python train.py --hidden_size=160 --vocab_size=4096 --norm="layernorm" --norm_place="pre" --tie_word_embeddings=false --init="normal" --init_std_o=0.0606 --weight_decay=0.0 --decay_fraction=1.0 --decay_shape="linear" --doc_mask=false
MLP neurons of a small language model. Each row is named by its layer, matrix (up: input weights; down: output weights) and neuron, and shows model dimensions 0-159. Each number is 128 + 32 x the weight over its row's rms, rounded and kept within 0 to 255. Numbers have three digits each.
Before each neuron's rows, "fires on" lists the tokens most often at its 100 highest values on Wikipedia text that the model never trained on. A number after a token or word is its count.

fires on: " San" 18, ":" 18, "ight" 10, " U" 9, "roy" 4, " Mod" 4
L2.up548:135152160133119122147170095095117126103113111156132158057099120120109108167124129105122117156144053127084046134056128109171096110160116137139093096146200163140175127104195106087109153147122132125113139106133056110140101120120141116133097166110203133114106154103151100146122154193182176105127105142110111086144118085140123089114126119186139122091126124106161075148145139070182136094102117111082086147154161127094059068102111135150063130164149099132152122208119225143141162144117172
L2.down548:102138092141128126097093180185143169161108139092125139154128126156132131096101143172148106131133163132160148138170087102123159131135167122089142144087057097110051155173067113176141151105129094152155122164130182134084112100143123113124117132143049119127163076142137162133122145091078071102100092115116116146089157170105120164178151121117095153154161106160107187132122138150071163170126151143174140136084135147139230160136127095130193094090114108151108186039116056129119097078159101

fires on: "," 98
L2.up540:109131220114145113136101086155128089129123130171112139155119161166110108179078113158111114122102111158104106101120165125163108146117112096115114151102106131209106148123113088171098199179195163119162104128122140147130133120098148139147203137095149162094078135101137156112098158168125079139181116158172108093120136131091101134129137155060226145115107133121115097082130183082100134160061111110034171105159143144118113152131152067054116110098108103138166143115150115184139101135177101
L2.down540:144123084105126131156164148110132155138153071127105083138152129146085098099110193137117126135123105153098134193061130091127157036164133186168146197083106090133112161171144109161182140102147093158102066101090076100098099133097145181085064166126154167121120111148139119142099093097185125139071144134094141164119185149183150131176138111183129109145121149144128133135101092072093085146097151146177116197133138111136138084131166140113072128149110153080094146125150168127082078119116178

fires on: " and" 39, "," 15, " or" 8, "\n" 8, "d" 5
L4.up362:134154155115197088115166112085125078121124118088108112117136145159071159105112103081095091163066142090140085136103126146155156144101147165122115113182114189145109124158133169123122110145186107106164114125113113102152148142197091140066115100108135187067111102093170174129114190087148117166146118099146161144120132130125128168135124142103148099108058127098153067125048099139160155111187072084076140077148143178199123148192083092153142094166140166171190142121145104112141121126135097
L4.down362:134065103140143158168108161136115195110152097122081121101130093126162117130121164165151155101182156116140201150104166075110072164171120076189124175132088045117152189097151105111105140143125128161105099116140114126127080158071125089153129139102141096171145132159118128122079107156142118122131153170133118061080127099131101121161130079087128178143130127155115181131200191150110113090087160130142071140100159095173155114106175131125173084129146091156061110143150111146070152112114202

fires on: " of" 48, "z" 7, "n" 6, "t" 6
L6.up214:090129129111090092138151111113117163106109199171143106119150151115120133159129137134032153167146064177096176158100126130158114124108144126115112144131120154143132114103091120106175176179142113184176105129103072155117141097086106158066121109130146085159124140068089183169114129122164110142163134163079087139120052098150135140159124093102070089112140126110091159147156097092162153046144166184164121130152197091147145147169127093123104088154138208173164127113148104134086184173110134
L6.down214:117125186159139179133076134127129122128132122150094117150131169159117128075124120134162084117109129086111082060104153074074151163100068137088101158151126107148132167112094118114147160101125151095174109129172164172158114185092130162175159181136128131067166134127151154087151153111052122160113171103193178125150175117062132091109081152145134083123110174167156097112101137098125155126114165085150120151109035160126131083116051144152154113146148056121152135199163131145146122109093114

fires on: " Le" 14, " San" 13, " War" 10, ":" 7, "le" 6, "e" 6
L4.up466:121120195150110115160134159149108121121114127102120145121086178157112093126151117094095137105135149159077100179100166077103074094094152129167155127111162104150075119103084167125140145098147122172155158161153186132159086197137152086089189122104077099117074160136116093106109151180155161143134133110108097156235161164142126149108103046123152102116130189109134075147132106084141092171131091112101171157122131130108161105106081074197104164113127130165110061106139132167110193107117125
L4.down466:149152054143162142118136166123120120121129146093095139098078115109102141167171102116160101120086168152197114075135109133130172177105143194125080110129145153172147107138163136145153082142146121119117037140056140110079156083153098160115078171164056111125180139114160145141104137085157118076160108154164110171096145114114092070141201183062138152107138083144131143142135142133104152117072137091156061129086120101139156186134142125111169147078112112128187179077121161135152122141139142

fires on: "," 97
L6.up345:139169196106137128092128105124144104112088126122102149155126143184111162137135121138118063111134162136100092142068125141149130127148160127181109127118187128168070088126182109180103151164162116125117097138169092180114116091139162151097112163117084177166096144154142111076101152100128114190186140133129180136153101151162073075116073143113116093170182091159121104115071160111158103102064120121077095070135119151113161077120152126115216092106087129064137205146156097077157127107132126
L6.down345:145105058154080125130134096070119166106152090124128122098131143044102118123099178153155146117071071144157164122133172071148131094061096100098106138122168154126124172115145205106147104090074146138103132090081181102122145156113141133142148092147148086102150152150156136167149104171181117147095146135123083090149138110134149156128161074111103148127105151136115139111177195150089119138148090090181113206117149059133154179146075130154078165185165145135115062140124172184106148122144126

fires on: " " 20, "-" 12, " (" 6, "3" 6, "or" 5, " V" 5
L9.up162:132095145108076173104118140121148132105117154125058090163131171145119058091157186111136121103164076106127172110140137144125124208149079141120057156121178101101106096140117122125111141113099094177109139162074147118152130142085101132101169071115188104133130143114091102142179071170137151077089118150104166171158148127103133083187112090079123152158157168110161109111228113166082110157142103157133140153173168124189124182134114103137100088180113156159141099149124079084140079152136141
L9.down162:100145101181134183163108137102183131128158121170176186063143157105130080140138125134160142129161123068087129134179113111131114140180155063192155119076131125151148136135131088130121137193115059083070150126108088160093128148197159125075157133164137146143138108146140082086116127057126118136131125144127120117153101144175174113141146175170164137107111062107159067095108136103095061088053158099116125181127115083110082103182173137123107099111123150111132140155115152127134194097158149

fires on: " (" 30, "," 23, " was" 11, " They" 7
L4.up543:187146201126098125083083139111146080089152112125158130166104131133131170139174147115140096131152123057139172140179095123137132122112151176137170078154099119138104131045118152100123136169062140084116118145097131157170178154125140109128167099186101065109143107168150144113145123067098096126095185041089179133107118129165050178163140173116145148104118108102132178098121154120167171106084081120090152082141126145164135105084122112063080136133119185142131132194139120131096153120114123
L4.down543:088156147118085135189070096091098107073145150118112121096126107140156142119114121201182154110055158142188089104109122081177136129091088100163089142140145146118151096141113163131135064152125135138147122135169137089155053162120144138106177135135165093172144109171120091160115134147144136143138170144135139142147078116102115149126090131135092165123106091148090091140119190125066139221174158052193134122141104101100159117189138143168162105129097143076097114118055121165187105154108110

fires on: "1" 28, "-" 16, "7" 6, "m" 6, "." 5
L8.up416:091111148148116152170149179144206181117183117110106139069127168098124137140139123059132056155139145118105114169148158111135134177082057163166111105110088164113088125096148131095206132113126124082128106096072116119099094107151141113102149218154098094154155110106152115099133131186099042158111099146126109085097158124147158150113140159141139076142089113152140102080136112155090128147161108172147180092131110135188092128112124075153152040151169120108131161131100109123163109181113145
L8.down416:154193072138168127100142093134108117113141111142145098122071130209158138161146095138099151097144126154123146123152095144080111146112165097168081137169183077132106156149119128085147052109073059143108085145142115135133093165093183151099169069139102118152200153109133099227156124114101116128146157095118162178140080113187147070096091115146145148105080174112118138078122072145147135125108097129131099088120162098149097098145188101142113174130096120163086122101169171140153169129164106

fires on: "ock" 13, " ground" 11, "le" 10, "-" 6, "ine" 5, "co" 5
L4.up25:113115104164152148114111102136093107178083114089103142106135147161190182076159186136111169037127111115113122079141191086146106076189116124151124101152152161158136128144109191118101142073115106095155181117146111155173139108153172146120066099098178130165120158135110136126105182096121100127133130104157145171149159155098140130096185110107184153173138154145080128097172090111111087116117139105105197148085133157150153172144063192180105071124076083102145107159132083085112115130112134
L4.down25:123147148190132133142131142097105162103143150154168092113129113118129103175101100093129121222111126127077140125108093174082126177156158125097125108099148133116084099103146145145171110158142138081070085145170096101112051125091101093122137148182084121120163110129123151135175103152133159114158087099149155092099055117194151141133062158192077058120095099095125143127081191156141180178136111156122120121185133083105091130081188142103178123160151178163161122110078152128152165130100143

fires on: " an" 17, "0" 15, " Pro" 10, "1" 9, "Pro" 8, "." 7
L9.up384:104125130125124121146101169113079151113147134092122121152115158160188129144146066084118137147154172172092134147142149137125161143097158101098127057144110174095171180126111115120087080131125155109130024095139132120117167152108114148131134082171104097096115076125118143145195130212110131132140131205108131075115104095081162121106168146126148059141072108129169067156080121181159138119093109157141163051146129117134122122114201075174118164114120090100121159173128153152131095154189165
L9.down384:176123161195146157043180104119072096148118140116117115138070138123078118125104084141130114089092088112094104156155143137105091104123106164145070108155150107141152133120091121122135109119143121125063118156097194118136106111175172128143134138172151115203157133097122189135167214099124151155072144070098143123136131119104154093130090095150157149160116172152059158081154162110149113119158106109176136074084137079248146158131146121094143122121131143103083096157101170142128157155151138

fires on: " Mon" 15, " own" 12, "rang" 8, "ister" 7, "ores" 4, "bur" 4
L4.up316:077110138105150101098109132139117123070085121089103146146151140139071071102115142121135097082147105117094147134130089119118109095106193093115064163191161174167083177121088117187135160102198070116130177097032158126109120145127216154142194121177124115102094071128100123136126156134126148089119121138163123176142136151123095150132120102106102132071098140144096078066169117146158135141167143148141125127110168139098170101180074154134194093128137119136144161198100100148114149130151157
L4.down316:174101101136116122172154153080121166149135123158164099133128109141168143125150101119081169164120157164174087161153167128130122121152131173182171154101130103108169083148167170106163140155067193132097088154192103127124153088113040125093068110102105131152135188114145116121103117149116097182113165096137083106145124110125161090162110136130100103125153127077151167179063140066095091147092095074118102139153125053132137136083228149111103140122101134143099137060131150101129174142143080

fires on: "'" 21, " T" 15, "b" 9, "a" 7, "st" 5, "w" 5
L8.up527:159084162119156095082145142153162139141147075102123176128127128135158064143073107146128154175071148136093078118090172112114154108132075173110131144109124165133093144153088139179086087129107085167160141159126135127188143183166178138033126183072142127151075159185117138141095096129142170116132102136087093147143073099126138079115130165135152120148185139158101127178147140122152154135070085124087077094147116125154166200102122140138105123085063159081077126108129081164103109144088126
L8.down527:140161190166107127162073169131080143119100145113089118134131085119077116119169122120112154114164158147146132146155108111125101127126173081159097156138113118162140057105117140110167172147114071053123106149139141170113161133132061132187089105151119177145144088096130090148100126133119099084096121129207158089110129167184132137081137087140095122149034125104147124086110090177075119141179180089213102178145141116099084123114157112155106148156151115127139145160114134066201133142119180

fires on: "e" 31, " of" 18, "r" 9, "y" 8, "ace" 6, "ell" 5
L4.up478:089098197092139124144148117107160082081126182060133093178155153080186177152152158068120164101127086110056150108087105134149158153059096153125137122114130066167090104101094126092143126113117140088121095087131147088119119157124120111130137152107134131147095082145123100163127175116184154172146155113119111116143146134109087069104130074134196135169106182138109077153156140088103157135101103174085152137068127199134163178119134156198098111159143110146172147127160158130119147171189146
L4.down478:158158111083125121090100148156128155150132049185156147115099154159069066121111097189159109116096207172171144127137110070084098120202123105125111139144113212136127150141126082156118154162125059173175141142125139178098154110114122127160084123146079141112118113165147116107112088160092099126079127167136119151119139103143130153159180163133075093054168084092190105151099139118146076154154150146099105150153114076142102101158111106028134129132120129132123181141156134159132125112093107

fires on: "," 90
L6.up147:121097166086163163074132162149140094125142076154072112080159141141105157101128160103129158136126104172131120158150161113132097124123164095178117164094190190102124194100117179161126164093133102172130107096112130105105107129096140162138145138131182162118128170187185132086102157058171116153131128111162100133124106127175120083158127135124087135142115078125102100147051202109109119108093137080127093123161124068181152072167187107157145151147100133044056171166140118119083129099139141
L6.down147:114126130122136115103122145152131126133123116125138127099137169148112151133121108151135095141121091129166148108136138107156175099128132026098118153084171131116113131122172161222175131123127059182165084082135188094069133186130113157095134154174182121147093138177147103069099102063124170139118096145186122116127169067148163075111121149129076134155123133155130144179107206093136103108103136121117140116110184086162168113172190079138034107112117144091062117096130140098151108135130142

fires on: " G" 34, " det" 7, " by" 7, "0" 6, " F" 5, "-" 4
L8.up546:153093144068116200160128069140109147182111093113075086111106100147194127124110125117109166117125098152144184148160135077163103142130170123104126132116128114060168166138089145081090117120123114172102068104121070123121093117138167129110094150157131138163157126116156099097164122176175169158088103131127099183131127120089146095170131215091084056148133148109147095084177147175150139177072114155065105086140149088129175115143137100155081159104115106080113103132165100130142066178144124
L8.down546:122128131168170127069108140129102107056134195128195111127111165124122157131183110215113169102156122111089099105081143183082133112123150139108098154117075135148181103118119108144100174107143131143141165130118107142080181133154075181115100081121096130132093131141158111129074153105145103153117156142121154122054114119085119114133121107158139150087114133134144170139102116065102138089137134082192114104079189179154045112242138163141097118138130114149082187114130153131147184124119138

fires on: "2" 16, "1" 16, "0" 11, " F" 7, "f" 7, "d" 6
L8.up596:129122095093040148176150104208117149143122126168112069146118150148119105148128164132121088080083130132110104135171140149158101108074169061107135137139092121066164175096092146125093127092130152118078189134095157195108141129122121154108121093135094129174110112140165182095143152136115193214089100136078100106150151165050172073149117155140137140167121093076106144102188099120137166172097139147138141125114140161162138157166106122159128148109123085164111122191188172124142135135168151
L8.down596:125073104125124091135112095134112135168079123117107163096096163123182100065096158132189166132255201149095162105122105148146155140126123133135107094163169051087153197157104082175122113103113091156154104158126110102132145132110106149126091110146156106176085081150122144103102075120137162119114089159134119089151075111150172152179149079175141141097157097193156079109077110172106118085068107146155154128086152108132147129137134122154160151119124147134074145090156129115105134155121112

fires on: " " 33, " \"" 27, "-" 14, " un" 5, " Un" 4
L9.up494:117163147125086165157083119074108070109122126089113170135104175159091170150126160107117101174098123151130116114099118081131069176128116154120087150104169134141110142039113077124098143155124135141129114172077137164098156126115138113125134131159166167166115153155130137159141050197157180122114108107088147131194076132197130142130165106081119129201133163125079135103185142136111120094147139060116124134102111104126030152120121095191119090134176178173116105112120099176135175085147136
L9.down494:138149057157160094147140159117121195125113135142224146136122104135125128123162151131134135093095126103103134094153143151081184067143141102199108069137134123152094093121155072160171132075130144107063144063073148111133187112175157092099159140154152051122153094132154106085119170098163103164118118151190106160106190135098128130124119132158087101135096144108101117140150141080136125130184127057075105082127167107133178188137203108138122161091127133131113126128097131107189119132105112